Weights of a small GPT-style language model, trained from scratch on English Wikipedia.
Size: width 256, 10.3M parameters.
Training: 350M tokens, 10676 steps.
MLP neurons of a small language model. Each row is named by its layer, matrix (up: input weights) and neuron, and shows model dimensions 0-95. Each number is 128 + 24 x the weight over its row's rms, rounded and kept within 0 to 255. Numbers have three digits each.
Before each neuron's rows, "fires after" lists the tokens most often just before its 100 highest values on Wikipedia text that the model never trained on.

fires after: " one", " Th", " S", " s", "S", " cons"
L4.up763:119118136111133156099152141152136115150138125165105137180106122154122120117135120095110111131137114117196102115128114153147147120147147118123140094153095145112090154167155175143139086065161163101133130108110120137111154155118136139148144130137061106132079171112136124128140091125149111132

fires after: "\n", ")\n", "'\n", "-", " cap", " by"
L5.up459:141148115122181087143135142107114102097122135105142116146069086123158107138128149109131167147107087141155125143116120131082170083114161141175172110137117123139099142156142157154080143163122105100086128139155115124128156122177156160124132150127133110176129104159135126117113157137108111095

fires after: ",", "1", " ", "2", "4", "."
L8.up493:064143141138131141126124128119115115110095127114108151163133084141118097109119139138131092125129100149092119122125109143086138139122124101091135145108123156180122124156113145154145139167159102129138142150097131123146123128153152136102150150085146099118085124123159083122139148133132095110

fires after: ".\n\n", "\n\n", " |\n\n", ")\n\n"
L2.up858:131095159122140130153116118146099137143108115118149137146102150095080122171106135067147127138113141123134127099142116135144120173120102125131141160139139101147127112099138137160110129145131113108101089180118106120118140145142153151123116127079119161128092119130127135145140148105144125171

fires after: " f", "A", " F", " s", "\n"
L5.up83:109168100143149125145114127183128149101122144112092123131156141152107150120121119154141138150134143150131145056099094166143112104163157110096118142124116120162127147164150174169112071126094138091088134146176099109174151163134132139112134137109136119141097147155133135143159134119150108144

fires after: " ", " (", " N", "–", " s"
L8.up917:131137153090136134099126133166146148082154122161164118088111114100148106076116155180127105109139127141089145137124158146143137119142084092134150154160120145135150124142125095149119118126114156149116159165121103072120100127108103127177146138145118140106146158150098085160112136156111097189

fires after: " Pl", " is", " pl", " was", " p", " were"
L5.up662:088130171104147098101142117147106151152117139123125147122150155091110157111144143132143108128147127125114136131122131099115131089137120117137132139110139094123133128129106142155123127120113095148066130131135132127141160163143150130139141157118140177113178143097134102119152147154139084108

fires after: " m", "^{", " (", " s", " dist", " l"
L2.up599:127109107144117183144090090169128132125157125141143079107143087091129103124125155069159168128106129128122077116124130127175134134126135126119143125137118117144117150157072103106124123113159154145122104136133100113139131149156088127166147171131128155114127145142135079124131142116143092166

fires after: " J", " L", " j", "J", " m", "am"
L2.up151:116136123150133135118165124130111142110157148176128119110145133149162070121102087124115112144119137087118135129127126163154096117107083136103116127139139119117123135079084145098142076139092178107123138150156147159142106123092167159115099155124108145119124127084124163140126149115114101099

fires after: " ", " l", " (", " L"
L2.up575:115124084125121151127140104148149140127127147144178126142126119077126083107113117082100095137101167157142154158132123100139131104136099098109136131144132087101084080136141134125149137151111123072114132136097135128095133134101147169142137089151135179106130137164129163110144150155122116084

fires after: " M", " m", " ", " o", " med"
L3.up460:132131095146135140117142132142110150140150126142124134076134109110114123090178093091153136132143091116167153110067142119104167136088116138169146127135114095103128123148116126139104127087130124150058088170076152110137118104118084103117103140119070128131122128152118107115145132155128137122

fires after: " f", " F", " m", "we", " M"
L2.up267:144136100121129146117106156163085122157118162163122142143132171141120154118069154129137125131145118086119130071131106127147143113159113107104146133115107085107118072151123075207124109095121100105095139120138099132108143100101158116137156129121135126133108104128134138153140141137126109110

fires after: " ", " trans", " r", "r", " influ"
L3.up128:114064080120135105136168143141135148149137089131110137118112128096132138105156079153123082146122117167107132178135164115127102075108129119130095135130136122070101159093133130134128123172117148107151111142167136135054140146115120139119106143121164108163142115099134086085156148139144147153

fires after: "ow", "tain", " U", "ut", "un", "er"
L5.up319:117117133148135147126158099143092098121120200118134185118158144116101095122100132130155112101105134116159160103166111135091141134139119100116111125169160146108129128149155138118129144132123163168160128119121108113149092098117118101163094118195124100082088132171107140155147090172149103107

fires after: " f", "p", " F", " comp", "u"
L2.up103:131156125142087152129132153173130169135099112105127123128158140099148116158110087162133160143127130153100132128097179169158133171122149145095120123182123145116177109135152143122105131134070120114152139126118114121099102093134128065128159125173110143145163188151106144119117104167155118097

fires after: " D", " Ad", " E", " O", "E", "D"
L2.up574:109159092121133166151103092140148135145141103128125119109134102130100081098144133116133165127129120128063095134116184117118122100125183133144134119127120136146142097135122071087122144095115115126128148156143123128102084102163145127125152145134154143112123133157121157140145112138126143114

fires after: ".\n\n", "\n\n", ")\n\n", " |\n\n", ").\n\n", "\".\n\n"
L2.up417:128109146120107164093147121132110118127160130111116165130137144117076098159103144096138119107067136086103102138104105128117129147102119153087152155137148105167167174145109127125140134162083140081116116130147107128141131127141132141179119121130125148159169127114114135141142132137129131118

fires after: " c", " C", " B", " m", "V", "S"
L3.up653:150107120136164105131117130106187142129133114181151123124124135120135161146152167116126157154120105096125132130123092136191144150117107170124138131133143137151132125070122105112136145125116161139138143156111113134147125135173140098101099198119125123196150149105193072101121096194155144132

fires after: " J", " Ab", "J", " L"
L4.up340:096149110115151080112089148142125197136097105173092103119168125143118104137118144156116100141133142137117126171132114115105114120129138115133153124100178129081158129131087090090125101143118140161140109152135162121148105119128148175077113151155074127102136144136163099093135150119136172130

fires after: ",", " ", "."
L8.up747:111119115165122134151113099137138164150140143128096168157145106116108149101105104131157101113139131120104133125116115070099095142122112115178098136119126140159150162156124125142103137140170127119111147143131166106063100109098185172147149130072179094179097124128157120123133124115118162152

fires after: " b", " B", "B", " Ar", " ar"
L4.up497:106150116135170150119152172096129132112106176136138149120134117079139085097174124142134097138106146110143140110126170118148130154155141163139152155115130100119128117142182080118111150162108162182090143109073096120099086119141149122133123101147091141145130161101166119150086122092139148096

fires after: ",", " ", " Al", " trans"
L8.up80:133125058146152106144127126125142145148114141113107106145137109089138140147083102101117116127141120132101087113103163080112067128065115172131165140093105160126136180145148117098156094130149093121126089129147143101129138129096138143106185099082136140117105093123094074133135134138150146159

fires after: " p", " f", " qu", " t", " r", " D"
L2.up474:111127153095123129088134115137118180135126114151120138096142079124141142097150098115159137124113111127102165142124116162157127126086133126111111133131120122128150130101177128140137107114114115131126156143076133092108126100143113130146176124102165191132153161178131109084170105155162124134

fires after: " p", " c", " P", " C", " ph", " a"
L4.up238:131077159067111130065114184134128133140163151161087138122136089133144150113117149151124153114114146094101136114110106113141178156127158197142141093140122073129167110128158099123098098104101118112122184127083133106131106138142106105133132111153126143099121127157095138119113098139108145137

fires after: " A", " E", " H", " M", " K"
L4.up802:164121148128141136109092147137095117086120123132136150119100116137137135147122160133112127115142105093132134098130117108151131128097146140112100151154086101105153056141133141163132136148137121155120111136090132147151161112096190097068121180145128129148115105102097126101115159158136153144

fires after: "\n", ")\n", " X", "ak", ";\n", ")"
L3.up165:119080095121139095113116118113146202118124138186140102134093094152147108088121149145152138117081144095131151100165091127117111130137127177155124096125116118145102159136157108139161127117134129104102111124120156105143112148154134163092104143122126102126178114127114162115104151133090081122

fires after: " N", " A", " C", "N", " a", " un"
L2.up451:113134144120104140110125122146140096130116089082162133155147136168103124120136141113130094131109137124108143086140133099089159168137099118118156131177126124093151097146095162131149097083099124134152108159133131134140111140118110115092110124167109108139123139127123118103170131104147092141

fires after: "\n\n", ".\n\n", "\n", ")\n", ".\n", " |\n"
L2.up595:171155127123121162110103154180122124124129113116121199092150140125091107127152104087157124099137113107166163129130095118138100124139122138136131134110181113156158149133132141142165119138159128131095107116178123124186134089168122117126130090103175153116115136124124113161136144134146104159

fires after: "-", " R", " Ed", " Bro", " Preceded", "o"
L3.up411:121143145108135112112115144145143104105133138104115086110115130114126156097141176136190131099088153109132117161141131092109134099157128197139153114122147137150104120106127138108167106163114135119149118175131160130104126131151106135123120153106182134168147088089140106124099117106129146119

fires after: " c", " f", " Pl", " V", " v", " w"
L8.up351:101114200140136142167163132142180142116102151160136141157140152093153083112124129137178113151141089109118151152106104134095118137135137140108131114150128102135110104127115125128174101107157119120126108168107113109087152137134050131134137149126106146115132159138107104107110118183124116163

fires after: " M", " ", "."
L3.up922:150131108152138132143143117126111121076117122120126171106115102131128121138156120125130095118137097084127174108110141120151150097101107126159114103145169105146134130160090176138102127137164133102130109114088151136150141113169154142129111150096130138126140129121088118155151126145146061150

fires after: " v", " V", " N", "ung", " O"
L2.up393:162119123119095111137158112168149125118102139143134167135114171122151141118144151128159148120115095110101126131109140149112133151141133156110108119168124174089136133128120121131103138101113107123114132156140091154096151118086091196170124130121146124145121118144101141142168076185114129156

fires after: " s", " the", " S", " T", " a", " an"
L5.up916:126107134097121107105131114105138114142136134155076117127136100126080137115147171156102127086150143175152143114132142152140146151121104151130116095099073133155138151116097138163131105062150096124109114171137158112157145126158113141153134132124070124139135165171118123136142162144131088125

fires after: " ", " m", " M", " (", " Sm", " fem"
L2.up281:161131096148068118127119116147163127144112091133134097105144142123141124150140137125129137108120090113108112148128195082087096093094132121136128133141101125128110155140100112114104146133131075090133132172154173118115118159133101146126162152117157140154106142161131108062110168173093101147

fires after: " one", " were", " remain", "%", " bel", " was"
L5.up810:141114135128123169116151127140139160144144144152128121149116141118095110117142130148112134143143109113117086175147103118160104129112152092060100167089137102104177108126117110140137138109121116133140118143067114092180137165111149099101125120168138134116157115084134161118127137169164146102

fires after: " V", "ug", " C", " v", " c"
L2.up891:099107122155125134143140129135192164122139116129125145105095109127147115135158085128157102146118165096134088148119124135197138117163117148134153134175132152077145117110121173093118139136148116179108102140129082169146128158087134141149148139126096126133106163119139102125115095154080080113

fires after: " f", " b", "H", " h", "B", " F"
L3.up73:125109120129136154129103119131144145110107147142155077138115140103145137112112144128123151095122092136109094139111117144165108082148153118102143143133129155164141125095161119174113132156122133149117149111154081135165139173154101136129122157107169149121132131175142072100189121139095130121

fires after: " B", "B", " P", " T", " Ch"
L3.up28:095091164131124138093168159112130106099129123113123159137151124089142173115189091081171132131127148105101118116113121100123119107151099134088112084176129086159152120126153080114107102144139154155128127082095122099119127114121089156117127101110117155149073105142120141147124116137121113120

fires after: " R", " B", " L", " b", " l"
L2.up158:110163119110116170125135093140124129155117151109144139131118106104208130176121160132168101115107162170193105163145132085070141105125111092124087132128084155124166140130133118154117108183114160130118154110116103094101155140121127131107116157138115116103104149155145154111141138167132130137

fires after: " ", ",", " (", " as"
L8.up490:112155064128142141128140127100141128154148188151143129146132103114126113151121093101113092111150162137096120078117185103154197134110115109137131155132151103133113099147131136138106109126120107114160128115107126152111092096108073147129107115105164157110123094124133067150123146107158142102

fires after: " F", " E", " f", "E", " p", " L"
L3.up316:137137114105071170135114090151141119126117120088107082142090102117137179140154153149141123131125104103114078155104079162115123115143151119109104151134123102138160142113165111153128159116085072112136157134134140132129147112138170166142103102131162127172130154215091185163117120109152152131

fires after: " S", " s", " D", "D", " U"
L2.up816:138100151109134139109198161099103126129128137161102141171120145139121169140135148122116127105129098120141160133142129165144148179164130102111106131117163091151110139147120144126167143094138177090165114131126096153154092110161139148051152095153110137116102129126073084146139144135109100133

fires after: " f", " p", " r", " v", " F", " st"
L8.up233:146126138139161128114152106110151156120100138129151135152133112090148097120149167106123143144097105116117137165113096201123127143139118097137143084111079131178193076112150140150130119149119120155158144165127106121096100109149108127095145145127121129137123139121139124131170101099124090154

fires after: " p", " P", "us", " Is", "q", "s"
L5.up771:117102132121163140098112115139084169128137148149117127154164129135127132144152107118099106084167182127062147142091102115137158127136126150138157140110095148118179093092118128116119106103162126116102157148118098152097121114144066145101119124146161105162159152112152137138155121151150126093

fires after: " A", " a", "A", "-A", " In", "an"
L4.up671:107143114113161136112146113116120097101130144102138137135145095116108191127150141084115151117092101120177151095119121109145136154111141159134124093121140133123134164181129136146138148096114101131113109169123124112141147160092132096179107145130101129170076154137092091106161138085090083105

fires after: " L", " pr", " l", " Pr", " t"
L2.up323:071098103148152146136108102125163075111179156133131135152100129145144092133146098135152159110110128116123173099140112121173133133110114112127153145065116129100133116123168120144163107121135111062088129102127116134138102159113130158134170108154147152137174130105115128111127135115137113100